config.yaml
norm: "rmsnorm"
parallel_block: false
init_std_up: 0.0271
optimizer: "muon_variant"
lr_mult_qkv: 0.5
grad_clip: 1.0
MLP neurons of a small language model. Each row is named by its layer, matrix (up: input weights) and neuron, and shows model dimensions 16-111. Each number is 200 + 30 x the weight over its row's rms, rounded and kept within 0 to 999.
After each neuron's rows, "fires in" lists the words (lower case) most often at its 100 highest values on Wikipedia text that the model never trained on. A number after a token or word is its count.

L6.up1239,225,254,195,197,148,167,177,153,143,182,254,229,209,217,228,194,178,195,231,149,246,179,171,155,258,174,208,205,212,193,177,188,250,200,243,158,221,219,215,237,144,189,197,215,123,204,184,179,167,232,209,243,160,200,226,198,255,205,187,179,183,258,205,207,285,234,221,201,152,188,211,206,206,171,204,219,174,174,268,260,247,272,199,228,219,268,224,191,218,272,218,232,191,213,203,202
fires in: "1" 62

L6.up534,170,190,147,233,221,209,253,160,277,196,261,141,160,206,219,210,166,230,149,184,240,204,215,221,215,202,194,139,204,212,202,198,170,160,184,166,206,240,205,202,175,245,231,212,221,171,183,210,203,204,183,210,219,192,213,232,203,237,200,205,186,167,179,170,213,178,158,262,206,213,165,201,189,156,241,190,216,237,153,200,188,191,223,147,202,225,187,229,201,215,206,211,195,227,227,144
fires in: "of" 34, "year" 12, "9" 4, "2" 4, "01" 4, "median" 4

L4.up1693,204,237,213,223,196,229,241,169,196,210,203,154,203,204,171,173,227,199,198,169,229,223,217,197,146,202,186,186,203,220,186,185,181,228,171,199,180,249,188,241,248,189,199,229,214,161,220,243,260,154,216,229,201,225,228,203,187,184,233,214,172,240,172,199,204,188,229,235,192,214,212,213,162,138,241,225,161,163,244,274,179,216,234,228,221,184,198,195,233,200,173,260,216,278,224,205
fires in: "when" 53, "if" 22, "once" 6, "upon" 4

L6.up133,201,226,167,145,190,276,233,196,201,222,222,170,177,195,264,190,184,179,238,181,187,185,225,180,195,227,197,223,172,270,190,202,205,147,217,190,276,214,177,178,168,222,213,257,154,158,201,185,170,195,208,202,213,183,214,186,168,237,187,218,248,276,191,183,211,177,189,235,220,239,142,162,193,208,261,233,154,219,246,201,173,196,238,145,239,183,232,174,172,224,178,186,209,246,205,181
fires in: "of" 45, "serotonin" 4, "immortal" 4

L4.up1716,189,234,229,176,205,227,159,159,233,214,201,248,179,254,226,250,241,192,204,216,161,184,195,190,150,204,166,232,175,149,186,181,151,154,147,191,212,222,180,200,197,224,230,142,144,198,248,228,267,181,176,240,196,156,208,228,248,220,203,160,264,144,236,227,223,198,212,171,253,210,205,187,229,228,212,179,159,214,210,193,206,220,196,202,212,218,205,165,227,216,192,234,204,213,223,198
fires in: "out" 15, "down" 10, "off" 10, "downing" 9, "back" 6, "mykyta" 5

L4.up94,200,211,253,211,227,200,243,244,165,184,205,185,173,282,183,220,203,220,215,220,228,210,201,146,218,203,217,218,162,187,218,270,188,193,188,228,206,263,193,200,147,236,239,211,146,192,218,257,208,220,194,225,229,195,221,212,214,184,222,151,169,258,227,237,249,241,269,211,233,195,169,184,212,243,208,208,187,167,149,219,243,186,178,185,231,216,190,210,200,179,214,177,203,238,152,181
fires in: "under" 12, "at" 10, "as" 9, "after" 9, "with" 7, "by" 7

L4.up852,203,226,170,243,242,157,140,220,152,220,217,197,214,186,149,171,204,180,276,211,236,181,217,238,244,159,186,158,219,238,199,227,130,198,161,218,220,211,199,196,182,154,242,172,215,215,199,173,219,219,204,248,197,243,247,212,177,246,157,205,191,212,157,232,248,225,205,263,166,206,199,206,242,220,207,188,241,179,165,216,218,178,179,237,178,153,150,193,179,178,183,213,164,197,217,218
fires in: "from" 25, "of" 23, "to" 5, "satisfy" 4, "signed" 4

L6.up1809,241,201,198,133,262,159,181,190,180,236,179,195,220,245,191,202,171,217,246,193,173,260,188,192,190,189,168,248,263,186,184,128,210,211,189,171,280,189,194,208,241,225,194,199,173,181,216,197,211,186,158,233,181,163,185,239,224,250,213,222,175,201,217,223,208,175,186,175,174,172,193,230,211,203,162,240,138,227,236,222,216,231,162,207,198,220,120,137,160,253,218,238,181,239,253,188
fires in: "in" 44, "radio" 7

L6.up1434,230,200,260,196,225,131,169,154,203,179,190,251,139,200,167,228,203,201,164,204,198,201,235,209,144,184,143,227,165,194,235,173,181,230,222,199,188,179,190,209,157,215,196,151,158,180,143,187,189,146,145,155,234,211,239,172,91,237,216,196,222,243,178,195,224,243,204,171,166,233,180,142,212,168,199,165,241,178,189,185,170,175,244,247,162,241,231,174,151,225,203,202,193,226,205,181
fires in: "2" 51, "2002" 7, "2nd" 6

L6.up376,182,198,182,191,216,161,209,189,207,241,211,164,153,190,180,253,200,195,193,219,252,228,174,215,217,199,179,154,231,217,162,190,212,251,238,213,242,177,244,191,199,167,224,250,240,196,184,236,253,165,239,106,232,179,154,204,251,198,241,202,196,184,176,184,192,236,164,194,215,203,126,217,226,192,213,191,132,229,219,208,172,212,234,155,245,221,106,190,183,216,197,205,264,177,169,177
fires in: "that" 36, "those" 10, "be" 6

L4.up1897,188,174,194,224,197,230,186,164,224,182,255,140,226,249,185,242,155,174,205,155,256,226,171,181,215,215,211,247,214,251,194,227,188,215,248,149,216,217,220,217,203,183,186,275,194,185,195,175,199,194,195,191,190,219,207,194,186,209,225,180,192,196,164,225,180,174,147,222,244,243,226,229,202,173,198,252,222,176,205,257,210,234,229,188,197,237,183,214,210,177,162,210,221,214,200,202
fires in: "all" 14, "living" 12, "his" 11, "what" 9, "their" 8

L6.up1021,161,226,118,232,190,214,208,181,143,181,224,241,201,223,157,176,168,189,212,195,260,177,185,243,177,170,233,210,202,221,193,213,203,252,165,169,229,187,227,159,164,214,254,155,216,218,223,202,232,182,188,209,211,212,240,182,198,243,252,222,200,261,258,223,178,205,183,179,230,219,193,205,183,167,245,215,143,160,252,219,179,247,240,228,207,206,181,117,228,211,254,264,242,203,216,207
fires in: "1" 23, "sentinel" 11, "lieutenant" 5, "major" 5, "captain" 4, "2" 4

L6.up858,209,194,192,215,196,214,205,214,202,210,196,172,182,202,169,206,217,206,177,210,173,184,216,199,213,213,185,251,191,173,212,212,163,189,160,197,211,186,202,228,173,174,158,189,213,168,225,215,261,182,201,156,226,212,180,206,193,210,237,191,144,194,219,214,162,159,234,193,247,176,206,202,139,219,188,187,216,204,215,219,151,218,252,146,142,217,158,232,180,253,171,228,196,228,223,170
fires in: "who" 15, "where" 13, "how" 11, "which" 9, "if" 7, "when" 7

L6.up113,216,198,205,204,206,205,245,245,226,183,242,202,177,182,195,213,199,184,215,196,184,225,235,198,203,187,141,149,187,181,219,170,182,184,208,168,218,242,203,189,172,217,204,194,184,224,182,210,213,199,257,232,194,199,234,211,180,177,180,113,247,148,260,224,216,190,241,170,237,205,189,217,224,228,203,195,160,197,250,215,182,192,211,204,249,213,198,217,230,161,187,180,180,218,229,206
fires in: "in" 38, "at" 21, "on" 10

L4.up1060,191,141,172,161,218,210,142,192,166,216,230,231,219,187,194,205,164,240,213,182,218,169,222,258,179,219,190,197,247,209,163,185,212,136,178,205,233,192,215,271,176,218,229,211,199,220,157,223,198,256,221,173,245,172,197,189,186,210,152,161,227,177,185,169,202,196,224,184,208,208,235,217,219,109,221,229,175,208,204,235,232,172,272,185,215,174,236,151,191,200,232,198,224,174,253,219
fires in: "by" 20, "of" 16, "from" 12, "within" 4, "other" 4

L6.up769,201,201,211,187,187,219,199,134,221,243,226,213,190,134,194,215,177,213,223,193,187,166,217,212,229,213,154,172,175,208,158,231,165,194,148,256,214,249,237,206,199,179,183,202,250,208,218,266,190,215,191,220,177,199,213,222,183,201,176,195,218,239,188,206,205,254,250,199,235,132,165,215,214,174,191,256,159,217,172,239,205,208,177,229,184,206,146,227,133,202,185,183,164,167,223,120
fires in: "the" 51, "their" 9, "its" 7, "of" 5, "from" 4

L4.up1641,200,214,193,240,176,210,225,222,211,178,236,183,200,175,173,229,151,174,216,171,207,182,154,123,201,205,169,218,191,209,188,227,181,206,198,191,164,204,203,283,194,228,221,184,230,221,163,188,204,215,210,175,220,207,202,169,205,197,188,102,234,230,179,188,161,202,204,192,206,171,237,213,147,190,163,280,206,256,146,203,171,151,259,215,179,180,206,172,236,231,152,239,241,174,213,201
fires in: "from" 16, "by" 12, "of" 11, "career" 7, "passed" 4

L6.up1356,190,223,265,221,188,191,304,206,206,194,222,186,192,204,194,173,178,150,266,188,187,169,216,198,241,201,125,204,187,217,259,216,191,205,167,213,178,175,154,219,251,204,242,202,141,202,177,214,216,200,188,187,204,174,195,229,179,228,180,207,196,154,182,237,218,154,220,229,231,264,170,220,206,174,189,172,196,177,211,218,214,197,211,173,171,203,207,159,188,240,183,184,213,179,155,225
fires in: "it" 21, "he" 19, "its" 8, "him" 8, "she" 6, "states" 4

L4.up343,197,278,216,184,214,220,211,228,217,170,141,235,202,181,145,254,218,217,231,213,173,158,266,244,246,206,166,231,186,179,154,230,209,200,229,182,216,215,177,244,159,219,228,222,175,195,174,178,199,191,177,217,225,165,200,209,167,228,215,202,199,220,157,149,183,203,185,220,201,254,250,190,178,239,176,187,184,239,265,183,241,196,216,166,236,196,154,239,173,202,236,227,212,250,161,220
fires in: "0" 64, "1980s" 5

L4.up889,146,202,165,233,217,230,209,159,222,191,209,178,204,190,212,237,210,166,168,223,272,149,223,190,166,214,206,176,184,190,261,231,272,220,220,210,226,113,207,195,163,184,199,168,195,187,245,190,201,184,170,212,223,235,192,238,176,211,224,260,201,163,207,201,150,183,220,208,208,208,160,152,230,186,232,171,184,250,235,188,195,247,209,250,210,198,228,212,130,238,266,243,184,234,171,195
fires in: "of" 52

L6.up281,236,268,245,145,179,252,226,240,214,214,198,231,209,205,130,274,190,213,209,171,202,244,185,143,178,207,212,215,209,186,221,215,200,177,168,168,211,173,202,166,234,199,165,170,268,190,165,193,201,160,242,269,243,228,177,239,218,216,177,136,190,194,203,205,219,177,301,191,202,134,211,190,177,230,188,188,216,182,180,184,205,217,251,210,240,226,206,186,208,214,230,174,205,249,241,194
fires in: "music" 18, "art" 10, "works" 7, "arts" 6, "work" 6, "writing" 5

L6.up53,194,227,201,259,206,167,187,220,230,226,220,206,173,261,167,165,195,215,193,192,187,190,211,156,259,212,201,218,183,186,230,188,204,151,185,194,222,170,192,221,183,195,181,198,201,205,200,271,201,279,173,225,202,195,234,212,231,194,206,206,183,176,195,209,159,216,205,260,178,204,112,264,181,154,163,249,191,134,220,191,223,189,157,222,188,234,169,262,180,193,194,222,163,211,211,215
fires in: "with" 80, "as" 6, "for" 4, "under" 4

L6.up755,194,205,186,171,219,176,238,207,229,166,231,211,222,152,191,210,237,193,240,164,235,222,189,240,178,271,192,192,206,174,222,188,172,200,162,200,161,211,185,207,213,251,130,190,196,226,186,240,216,223,175,194,174,235,212,216,222,199,217,232,158,180,233,245,225,183,209,219,198,228,188,181,246,214,236,246,209,207,151,227,238,190,232,222,207,232,220,174,241,218,201,219,214,215,176,182
fires in: "of" 53, "copernicus" 5

L6.up1885,195,205,201,209,215,186,226,284,158,183,206,227,172,213,205,177,182,276,194,221,198,198,281,174,204,174,178,227,222,241,235,207,191,198,180,189,212,202,216,198,225,182,174,194,205,186,206,240,226,192,235,197,158,113,175,185,202,224,210,225,208,195,203,238,229,186,219,218,197,205,124,236,223,156,138,247,191,192,176,240,166,190,235,206,197,176,142,145,184,232,220,230,165,237,187,160
fires in: "that" 29, "minister" 14, "called" 10, "said" 5, "named" 4

L4.up1222,230,218,206,225,206,225,188,205,218,216,178,151,192,238,178,206,201,240,186,204,201,183,195,183,236,247,171,196,220,243,186,223,199,169,209,183,210,159,182,254,149,192,237,210,224,193,212,260,182,203,226,235,200,216,186,195,240,279,167,183,234,190,139,202,239,194,152,210,233,194,158,165,223,206,153,220,218,194,194,147,253,171,193,227,160,182,142,183,176,211,165,239,192,184,268,195
fires in: "the" 43, "new" 17, "original" 11, "former" 6, "entire" 4, "old" 4

L6.up901,156,208,257,184,191,173,274,253,190,218,201,217,186,182,160,162,191,216,196,252,153,204,241,182,236,207,210,188,170,180,181,212,194,141,225,187,165,231,201,176,199,228,172,211,146,212,207,240,194,201,151,199,237,225,235,173,216,201,210,135,183,180,229,204,213,187,148,195,213,222,178,165,250,174,171,194,212,186,247,228,256,156,132,207,240,198,221,222,186,212,239,193,147,201,198,158
fires in: "his" 28, "its" 22, "their" 12, "her" 8, "the" 6

L6.up553,187,183,178,198,218,236,196,138,166,154,212,240,177,203,159,164,255,192,218,139,199,221,168,219,185,160,203,168,239,185,222,225,184,211,173,226,172,197,185,155,215,221,206,249,193,193,176,209,157,232,209,216,165,188,149,191,185,204,203,218,186,178,176,214,182,228,155,185,217,220,231,174,134,188,245,193,190,181,199,204,174,213,242,188,125,211,190,205,196,185,168,129,125,210,204,207
fires in: "of" 30, "the" 19, "de" 6, "without" 4

L6.up1288,172,222,184,151,248,217,237,204,189,194,216,184,168,186,178,194,231,208,190,221,242,142,230,171,221,226,203,183,146,161,216,226,241,208,198,236,234,203,206,200,200,261,224,182,183,195,190,200,157,274,222,189,166,205,246,250,146,239,192,204,187,295,191,222,177,210,222,236,234,174,158,206,174,216,218,183,197,212,192,267,173,217,220,211,240,193,182,233,191,218,190,145,207,241,179,162
fires in: "0" 44, "1" 14, "2" 6, "3" 4

L6.up1998,159,231,221,235,240,263,196,202,215,257,217,198,230,178,223,258,137,232,172,190,202,242,161,191,246,177,263,181,201,198,162,218,180,211,157,177,220,235,174,246,171,131,231,200,222,228,158,197,221,204,214,176,227,224,215,156,200,224,220,254,197,174,174,141,203,208,220,232,223,246,147,166,160,167,165,208,200,213,220,232,251,186,244,233,211,183,220,194,198,145,157,205,174,198,190,202
fires in: "for" 24, "on" 9, "of" 9, "received" 8, "law" 6, "film" 5

L6.up1571,170,207,202,174,186,199,207,161,199,232,196,194,204,203,234,202,157,183,211,192,200,197,217,211,242,166,193,171,185,176,206,207,121,148,208,222,171,188,198,186,220,232,189,175,220,180,205,167,158,201,190,201,251,196,226,188,131,239,196,219,225,206,197,244,207,138,161,159,199,190,127,204,162,207,136,136,174,195,217,216,261,133,212,197,243,193,192,152,164,211,191,163,184,210,181,259
fires in: "the" 45, "to" 14, "its" 10

L4.up1132,207,235,163,153,179,232,193,146,195,221,193,246,188,246,188,207,187,142,177,159,192,170,239,204,224,202,211,262,235,176,206,198,178,158,238,192,229,225,205,234,188,174,187,200,179,177,127,209,205,246,173,156,219,177,194,174,166,267,201,136,189,185,238,217,218,215,206,234,169,263,185,162,186,243,237,224,195,266,179,220,238,197,232,168,176,223,268,151,227,200,238,227,240,200,227,209
fires in: "and" 19, "united" 15, "s" 8, "further" 4, "supreme" 4

L6.up1847,215,215,229,204,150,175,158,243,163,241,171,224,213,234,155,180,200,202,189,215,186,212,219,132,179,147,207,151,204,255,188,203,220,251,197,210,215,210,198,147,176,219,163,158,209,206,203,216,209,193,218,220,201,201,147,217,130,198,208,181,201,245,197,182,202,206,204,203,237,218,202,190,198,241,194,151,165,180,218,186,196,197,210,225,187,158,200,161,189,253,204,190,170,190,216,214
fires in: "due" 13, "in" 9, "along" 8, "to" 7, "at" 7, "after" 6

L6.up817,211,217,178,173,178,199,179,191,180,287,192,221,220,189,209,264,184,188,178,238,184,205,283,176,218,182,184,191,221,217,191,175,223,215,148,140,173,202,193,175,100,200,191,179,209,170,199,139,193,184,230,243,211,232,172,167,277,216,184,237,177,212,231,186,194,204,219,188,182,209,218,239,175,221,235,199,185,164,183,166,175,150,171,159,215,169,162,181,141,258,245,110,223,242,218,209
fires in: "or" 22, "to" 18, "per" 9, "according" 8

L4.up965,179,157,154,198,123,195,166,216,212,197,245,174,188,200,215,181,233,231,176,192,206,179,255,192,147,229,177,206,162,187,190,191,186,231,192,205,200,188,193,218,230,220,240,212,181,209,155,162,231,182,190,183,198,196,230,217,258,197,200,220,180,188,236,173,186,230,127,249,225,142,230,152,166,158,158,183,222,243,175,189,215,231,172,171,171,219,142,190,212,244,179,213,220,192,200,200
fires in: "of" 71

L6.up1823,237,228,246,186,254,186,166,159,159,198,180,201,168,204,161,205,215,171,199,197,212,197,224,221,146,171,224,202,207,264,170,224,219,221,260,162,225,173,231,225,244,166,215,178,228,214,192,236,287,199,178,220,242,178,220,177,198,218,175,162,213,197,196,189,220,201,192,185,254,196,267,158,182,252,218,240,168,193,162,171,208,251,240,188,230,222,254,230,177,206,150,164,223,219,202,186
fires in: "and" 64, "that" 10, "who" 7

L4.up2021,193,198,197,191,200,188,204,208,188,163,178,207,145,194,209,203,134,158,187,231,170,241,211,227,205,247,181,245,196,205,232,223,169,185,206,192,144,223,216,262,284,199,225,219,156,174,236,243,175,181,173,214,166,157,198,223,232,184,241,254,199,220,152,197,198,168,193,252,237,260,145,226,199,208,173,163,219,177,210,199,232,188,200,173,196,225,126,175,217,238,239,286,194,182,203,149
fires in: "began" 26, "started" 10, "first" 5, "on" 5, "starting" 4, "had" 4

L4.up882,193,232,180,173,197,205,124,215,163,254,210,249,235,213,198,221,157,186,142,174,185,195,255,169,169,175,180,199,200,204,151,171,205,112,188,194,232,200,184,192,173,174,165,166,185,192,210,214,190,218,180,217,183,175,239,209,215,182,218,139,173,234,162,147,198,194,204,175,164,197,215,174,192,253,254,220,183,194,212,195,199,169,200,204,218,152,183,224,169,217,214,181,244,240,259,168
fires in: "and" 40, "over" 6, "or" 5, "then" 4, "orphan" 4, "of" 4

L4.up346,187,198,221,194,248,189,200,240,158,240,208,286,159,135,209,156,217,209,213,269,219,204,247,226,207,194,208,181,144,204,194,155,173,201,263,166,157,206,216,181,167,177,215,190,200,202,189,167,202,173,141,216,197,174,155,201,134,198,162,179,179,134,202,240,204,162,215,200,215,170,206,174,209,201,241,194,256,214,179,230,162,225,213,208,201,152,170,241,243,169,177,226,192,182,227,250
fires in: "team" 43, "club" 24, "player" 10, "career" 7

L4.up1344,213,164,195,218,145,218,252,245,217,179,259,194,185,185,216,202,204,176,190,214,183,173,212,203,225,163,200,190,140,187,213,172,193,217,191,216,225,213,151,223,206,207,195,197,174,237,240,238,172,238,227,195,210,163,203,234,245,226,150,164,201,222,278,259,204,155,250,234,175,180,105,186,226,202,234,195,200,209,172,217,242,207,194,152,150,201,159,177,215,232,215,200,155,178,224,235
fires in: "him" 23, "them" 20, "it" 14, "earth" 6, "december" 6

L6.up1860,191,167,231,209,160,144,198,170,209,173,168,178,165,236,159,246,197,200,252,192,223,229,214,209,162,166,197,213,122,160,204,243,211,215,202,231,187,168,202,209,184,245,223,211,179,182,193,249,184,239,201,180,207,157,225,201,183,195,222,164,239,197,206,172,185,208,132,206,199,274,223,179,190,185,201,187,217,176,203,197,209,207,220,238,203,247,213,188,265,259,226,228,211,223,215,159
fires in: "and" 23, "3" 13, "1" 12, "2" 11, "5" 7, "9" 7

L6.up158,184,218,154,155,214,215,172,220,227,220,159,141,167,193,216,203,127,191,207,210,236,182,165,202,223,185,189,210,157,234,207,158,195,227,196,219,190,165,205,205,184,200,225,223,219,181,223,192,233,206,227,144,222,199,162,221,179,181,156,185,192,226,187,262,153,181,173,227,180,143,281,184,176,267,200,163,162,190,211,192,215,219,190,260,172,196,158,172,223,247,196,223,191,210,201,150
fires in: "of" 25, "with" 8, "in" 7, "between" 6, "on" 4, "to" 4

L6.up1209,186,187,197,198,216,127,232,189,199,211,194,205,210,151,258,176,202,216,217,176,232,210,225,247,193,219,253,235,214,162,211,159,155,224,214,156,207,181,175,188,173,200,206,175,175,163,200,167,161,144,184,219,208,231,212,166,289,281,186,167,166,190,222,175,181,186,200,180,222,156,178,174,182,240,131,215,182,178,251,201,234,239,232,224,183,213,208,167,143,209,235,239,200,189,230,211
fires in: "the" 97

L6.up2047,178,207,219,110,152,229,213,233,174,168,211,198,137,240,200,210,206,207,178,192,230,206,233,214,181,205,199,226,185,229,189,176,202,258,175,180,259,246,169,176,208,223,218,205,220,250,204,162,160,262,205,224,190,213,185,204,244,193,179,170,230,200,178,208,219,204,167,165,205,249,200,182,172,185,223,150,222,246,202,223,223,187,231,254,158,214,224,199,187,221,234,177,231,222,203,246
fires in: "of" 78

L4.up295,192,189,174,180,205,196,211,227,186,177,174,157,172,215,147,214,252,212,187,203,181,243,262,172,176,174,260,223,252,217,214,253,189,234,191,136,204,182,170,154,199,209,221,228,220,186,202,213,249,191,182,192,220,221,169,227,226,184,232,199,133,185,167,196,144,212,223,163,225,189,184,246,257,193,256,240,185,127,215,202,221,239,200,198,170,220,186,181,165,173,208,215,191,215,205,224
fires in: "since" 17, "after" 16, "due" 12, "when" 8, "with" 7, "by" 6

L6.up2037,214,218,224,204,158,169,147,192,200,126,227,209,202,207,269,213,223,218,211,173,179,222,260,244,235,197,230,214,225,193,213,276,233,110,179,236,223,204,234,180,162,226,176,189,221,226,162,208,220,165,178,240,148,234,210,207,206,213,195,202,209,193,224,177,233,181,198,162,191,169,138,187,174,180,178,142,218,236,237,238,174,165,152,111,182,194,175,219,210,252,213,180,139,205,243,214
fires in: "of" 71, "1978" 6

L6.up356,179,176,221,213,172,193,132,188,174,219,174,196,191,246,195,208,193,187,199,145,236,192,238,206,177,165,181,235,241,162,189,248,203,180,142,172,256,238,192,211,203,225,237,184,187,169,163,215,163,251,204,222,231,193,228,212,226,246,213,200,241,191,176,194,244,223,184,173,202,213,200,185,207,196,206,193,205,227,179,206,187,158,253,223,201,196,152,215,208,200,197,246,178,251,224,187
fires in: "of" 60, "the" 17, "entire" 6, "all" 4, "its" 4

L6.up1908,172,164,198,181,201,163,168,218,222,274,146,223,236,200,208,239,210,174,207,139,239,199,250,159,213,170,188,233,223,267,172,195,236,202,137,180,191,198,217,184,210,205,218,223,204,160,163,141,147,195,190,199,250,210,227,218,198,150,204,172,212,225,214,197,227,179,200,180,179,176,183,213,209,193,211,148,276,197,182,191,241,200,217,196,175,211,212,234,207,198,212,166,184,181,169,199
fires in: "to" 26, "he" 21, "in" 18, "his" 9, "i" 6, "for" 4

L4.up1971,214,214,202,242,213,200,174,191,200,169,197,200,177,207,194,240,221,135,163,193,173,180,218,181,221,217,199,238,243,234,152,258,187,238,170,185,191,149,189,236,193,196,233,180,195,244,196,168,204,192,200,189,227,221,181,184,209,217,194,244,251,178,179,238,205,208,189,182,180,203,241,170,176,179,186,212,221,218,190,242,252,191,206,174,206,183,210,233,162,210,219,217,184,194,200,186
fires in: "to" 57, "on" 4

L4.up1608,171,223,181,194,189,221,276,238,154,175,166,217,206,114,130,202,177,214,220,162,232,238,214,154,180,212,137,200,181,241,178,161,192,219,198,183,157,250,227,252,205,162,205,199,190,201,233,131,180,200,224,226,188,216,255,215,233,217,191,170,177,174,190,179,174,221,159,158,236,226,226,190,212,183,190,223,224,247,176,254,171,160,243,188,164,190,200,166,213,190,201,233,238,166,227,242
fires in: "of" 18, "international" 14, "atlético" 6, "sociedad" 5, "young" 4, "national" 4

L6.up348,201,212,185,156,194,277,141,262,170,161,244,249,228,238,132,216,178,224,199,198,224,239,200,202,204,241,169,225,213,232,214,194,193,243,218,172,198,204,227,226,198,196,195,215,263,171,182,191,230,141,178,212,211,181,259,213,207,200,243,234,207,199,188,237,220,209,186,222,247,255,153,176,272,186,229,195,190,194,178,235,191,181,179,134,206,195,183,147,214,219,210,161,193,205,246,211
fires in: "of" 31, "following" 11, "no" 5, "notable" 4

L4.up694,190,176,208,240,154,204,196,191,230,224,215,183,189,212,245,242,247,224,182,209,181,204,214,160,175,190,200,214,237,206,186,187,159,141,204,136,194,236,183,197,160,141,239,209,142,227,229,183,262,180,144,161,205,184,248,163,209,215,204,251,242,140,192,216,211,222,195,204,207,220,174,189,195,202,198,207,191,246,185,186,161,249,232,211,163,189,150,229,183,208,192,181,195,223,263,216
fires in: "along" 18, "of" 16, "on" 15, "from" 6, "at" 6

L4.up935,220,238,188,241,191,179,223,234,231,213,212,167,233,194,202,212,178,239,165,153,173,203,236,197,178,189,203,209,204,178,181,208,179,199,196,184,234,211,255,222,221,213,213,186,202,183,202,135,203,208,218,218,222,176,191,186,222,236,171,170,222,191,176,128,195,204,156,169,242,182,178,259,149,193,185,168,214,206,189,202,291,204,160,164,179,172,227,175,149,196,204,295,208,187,196,248
fires in: "of" 47, "for" 14, "teaches" 4

L4.up1636,171,217,180,200,137,194,188,159,177,201,211,216,173,183,227,232,173,174,231,206,161,189,200,183,193,178,206,181,197,209,173,157,190,237,194,153,236,204,184,183,180,225,245,188,214,157,211,206,173,231,214,236,177,227,162,228,202,182,215,157,200,222,263,228,221,176,211,167,233,218,138,184,187,188,147,183,198,152,214,181,186,276,221,204,204,234,217,182,172,103,206,262,169,225,180,203
fires in: "and" 23, "andre" 9, "on" 8, "by" 6, "velasquez" 5, "yesudas" 4

L6.up811,252,208,169,170,172,167,209,116,193,200,178,140,259,177,145,183,243,208,169,233,202,240,201,205,237,229,211,206,199,203,195,215,188,215,217,172,173,187,207,175,189,231,227,191,131,229,211,160,265,167,222,195,262,251,177,212,193,212,217,193,216,194,179,245,227,179,162,234,197,202,226,208,180,201,132,236,174,203,199,226,196,184,210,224,199,198,194,221,168,177,178,210,189,178,231,174
fires in: "their" 36, "his" 29, "who" 9, "her" 8, "its" 7, "whose" 4

L6.up485,209,247,183,205,203,217,158,221,184,248,215,195,170,222,173,156,185,198,236,202,223,252,226,199,204,197,260,287,179,193,202,213,265,232,187,160,198,193,217,176,206,232,242,165,183,155,223,175,171,190,147,197,159,189,207,290,194,161,174,186,194,203,145,210,242,205,259,237,135,208,141,157,192,195,179,221,255,179,220,215,224,248,211,185,167,176,151,181,195,215,181,227,203,141,212,198
fires in: "in" 42, "on" 16, "mid" 10, "out" 5, "january" 5

L4.up41,188,173,249,152,212,195,154,185,262,199,182,181,211,246,177,216,189,153,266,183,208,253,218,191,219,213,153,208,210,176,203,171,200,198,184,192,155,188,256,167,224,234,188,237,195,183,168,179,198,234,148,201,180,183,173,219,196,217,161,111,216,263,175,160,172,205,193,203,191,206,200,197,188,205,214,237,192,160,258,198,142,205,272,238,199,225,179,174,204,224,169,184,160,204,267,203
fires in: "of" 46, "in" 7, "time" 7, "stake" 5, "place" 5, "change" 4

L4.up484,190,207,173,230,207,157,164,182,165,244,173,193,217,246,195,174,231,255,263,178,188,285,201,207,164,176,182,201,186,193,212,210,135,215,204,167,190,230,185,158,198,204,293,145,170,193,219,187,229,197,190,159,205,188,222,137,183,249,196,182,229,221,203,254,219,234,170,225,228,182,190,234,224,155,170,237,234,164,181,187,195,256,210,174,231,196,181,180,206,247,180,176,197,236,138,196
fires in: "through" 29, "how" 15, "out" 13

L4.up1761,174,243,219,195,207,215,205,202,216,218,182,227,191,197,152,215,232,252,179,151,154,219,196,239,141,262,240,170,245,164,208,166,184,130,223,157,190,196,201,197,185,200,229,168,181,186,210,143,175,146,229,173,212,180,193,200,285,252,231,229,146,195,271,179,183,196,250,168,186,228,188,164,207,260,158,204,182,170,215,153,180,180,245,207,205,170,210,144,175,222,173,236,219,219,171,215
fires in: "the" 42, "homey" 15

L6.up568,248,209,224,208,188,180,166,174,189,183,145,212,198,185,159,197,234,167,188,228,208,228,194,217,206,171,184,149,198,214,203,193,199,175,227,206,173,236,235,208,208,206,203,199,191,195,230,202,187,224,220,149,250,243,176,187,220,140,170,180,187,205,174,239,200,201,186,226,186,202,173,191,143,255,221,208,166,185,234,202,181,247,229,195,182,192,205,210,214,214,217,189,257,201,237,146
fires in: "which" 31, "where" 22, "high" 9, "whom" 5, "when" 5